Weights of a small transformer language model: 21.6M parameters, RMSNorm before each block.
MLP neurons of a small language model. Each row is named by its layer, matrix (down: output weights) and neuron, and shows model dimensions 144-239. Each number is 500 + 40 x the weight over its row's rms, rounded and kept within 0 to 999. Numbers have three digits each. A neuron's up and down rows have the sign that makes its largest values positive.
After each neuron's rows, "raises" lists the tokens whose logits its output raises most directly, leaving later layers aside.

L8.down195:563553489546486569493511488493474551528424433516470441529506473522451510527477482511587469479472515520600501481515491537537494498525530431507438510567435490508516516561522492503546509534525531451486503560529488448507487532510551565525500485468521439490554499407449561547529577463485514481
raises: " d'", " de", " du", "ér", " Afric"

L7.down239:522529542414481417466484490481508422453529474447521475549500530568526451503520494553564552476474549502529530571466444452535493492443455517467505464508549460509578500473503495531500401537442499520565501511566508464497508519531551544461461427471446552491480473462486484510502494510501508561
raises: "en", "en.", "son,", "en,", "son"

L11.down154:449529454533549532584514494547459498527504454514556560469528450516478452515476484512491587559572590453534533567600537498479516482507537559546453472534498511527496570502554459488441491544467469516485489495475497479493461500505529432490459559455561526410437494446522436488494564542481447515
raises: "ion", "iet", "ix", "int", "iz"

L9.down65:450545476492459545464464494455495489538447500559467464625521470491475521513439565494529458512572533515484494476471528575441528437505527502469521488479544554577522487469436491544496461515509431533515557474489435452546544484490529441501601427453424501524516495570534452500521466531533488531
raises: "ly", "ly,", "erson", "ty", "mer,"

L3.down257:498478547539486476507558474548539538535453506466557573553507470487450476480448497466508486537489462544500434431444525449459523428500490521459502528462475466466482496509390566505553550387479501472503515473500520487508482545497475489451498505536483521548477561508535496516532545415527482494
raises: " determine", " compete", " receive", " improve", " participate"

L9.down388:587512440464513485513452537579496494513515494556459521498485554471524522560491478553499476504538567511453439450514492394531536559491511479424471422478469448540498536463457461493491519492530572475496534523509530503491528462527537518515506505496513493474523484500425534546519500572517504463
raises: "ant", "ant,", "ants", "ants.", "ance."

L2.down342:464493539457480469572529506521481448485546508522494507519547514494503524538452506553543507509474475504473472476483518464497435489486555536497513479492469531491479507460295536522514548428469523455474549484509500464465505499596490505509507460525450509516427526520495514531540568430494465498
raises: " meet", " finish", " him.", " her.", " appear"

L8.down509:545455566531504546476520514536434512484481534512561468533515558522406580532493495507424530495492486462513521452440486545478517517492545451460501512490495469525524483433466493505425553491503478505601540533510465469520459456492542549502435480498460456512517384499503551483493550520450519424
raises: "itor", "e.", "e,", "ited", "ion:"

L8.down290:490519526486476470512397481532445510533488435492492485598597483543440493532473470486494403496500508465408535537489475509517530549512487535586516513457481439466551509492443522545519482532559529502529539480489546518416513450499516510455559502467475463502420561490536556575546581528511411504
raises: "son", "son,", "sen", "s===", "erman"

L10.down541:505480467454489412375528513494475551408524493502475534546509516453485487487525513418481486445583466498500533465559487503506483499563538534591492550500486589478508577496573457482521548479502448494542475571493531468538542491537417519474443494520460526531574517516555515509495461536520432490
raises: "n", "ko", "no", "tal", "k"

L11.down218:459487506487503445546475426488543523505550456473505480525533492555518593488506488448542512478540426538461440477502449573510507541431437529539585541452518486459547514453544466464589506505532485485516587555538554426550589569507539536480510454463489524496529515436487497444485506479536458533
raises: "en", "er", "ena", "ep", "eb"

L10.down469:485480528501398564540523502536521483433497522445534451523550527440509471546503486426516502536551437525549480444575447452499513560499561442521530494491533516525455498521576552475524419518525566532461513479515588500491453460486542529556483590500547452462540569556485557500450497481518472525
raises: "-de", "-F", "-N", "-O", "-20"

L2.down202:511470518486490515508483473474573452537469493499550444464572480479509516475476470509457509518606538501493521455449492477558512552527515495459567566541482533508533467518547513491563478496517495520557474520519521520435493455593481479505436460547491529481507556425471518533506454452499530465
raises: " serving", " performing", " with", " attending", " helping"

L7.down608:458481523488495551509479488482569479458474490505543559460459538595515503558518477517516480481429538496536441551513450515542472554428546555480521447569489554474586487489429490503473588514458514496513466432444546508513564466478456499497481404492469467495550449479502492478556476551587495488
raises: " (°", "/a", " Apps", "Al", "\n"

L8.down352:516473556474535498465530449508497500472424538473499520521589562534484461494516534455471440509495464546501569502495485568505576508525514494493526542439485490471461490455457422544457528514506447497449489508613528518576438514541507584534458481462504569424420522493498524514526485513463473509
raises: "lish", "led", "d", "don", "le"

L8.down0:521576591460528513476465525552503541511488550508463503473519519478513530517528482512505574517517441499481524391479462501492520507549492497394497481449481542483461482491510589545513500527500509557542434502502439469502537587474494513430496483530500498523481471507563469545519508573594458541
raises: "hib", "eter", "amp", " offic", "clus"

L8.down576:499509503510364531456538477500459509480504461489488471536510522500565567458482468495506456509467496434460551455556505495526573474484518514545581504513453467483572461435473474450459548406515505523477518484465524571483460511538503542501540484455480528553491474511574505523576501447560449481
raises: " pp.", " review", " ISBN", " reviews", " published"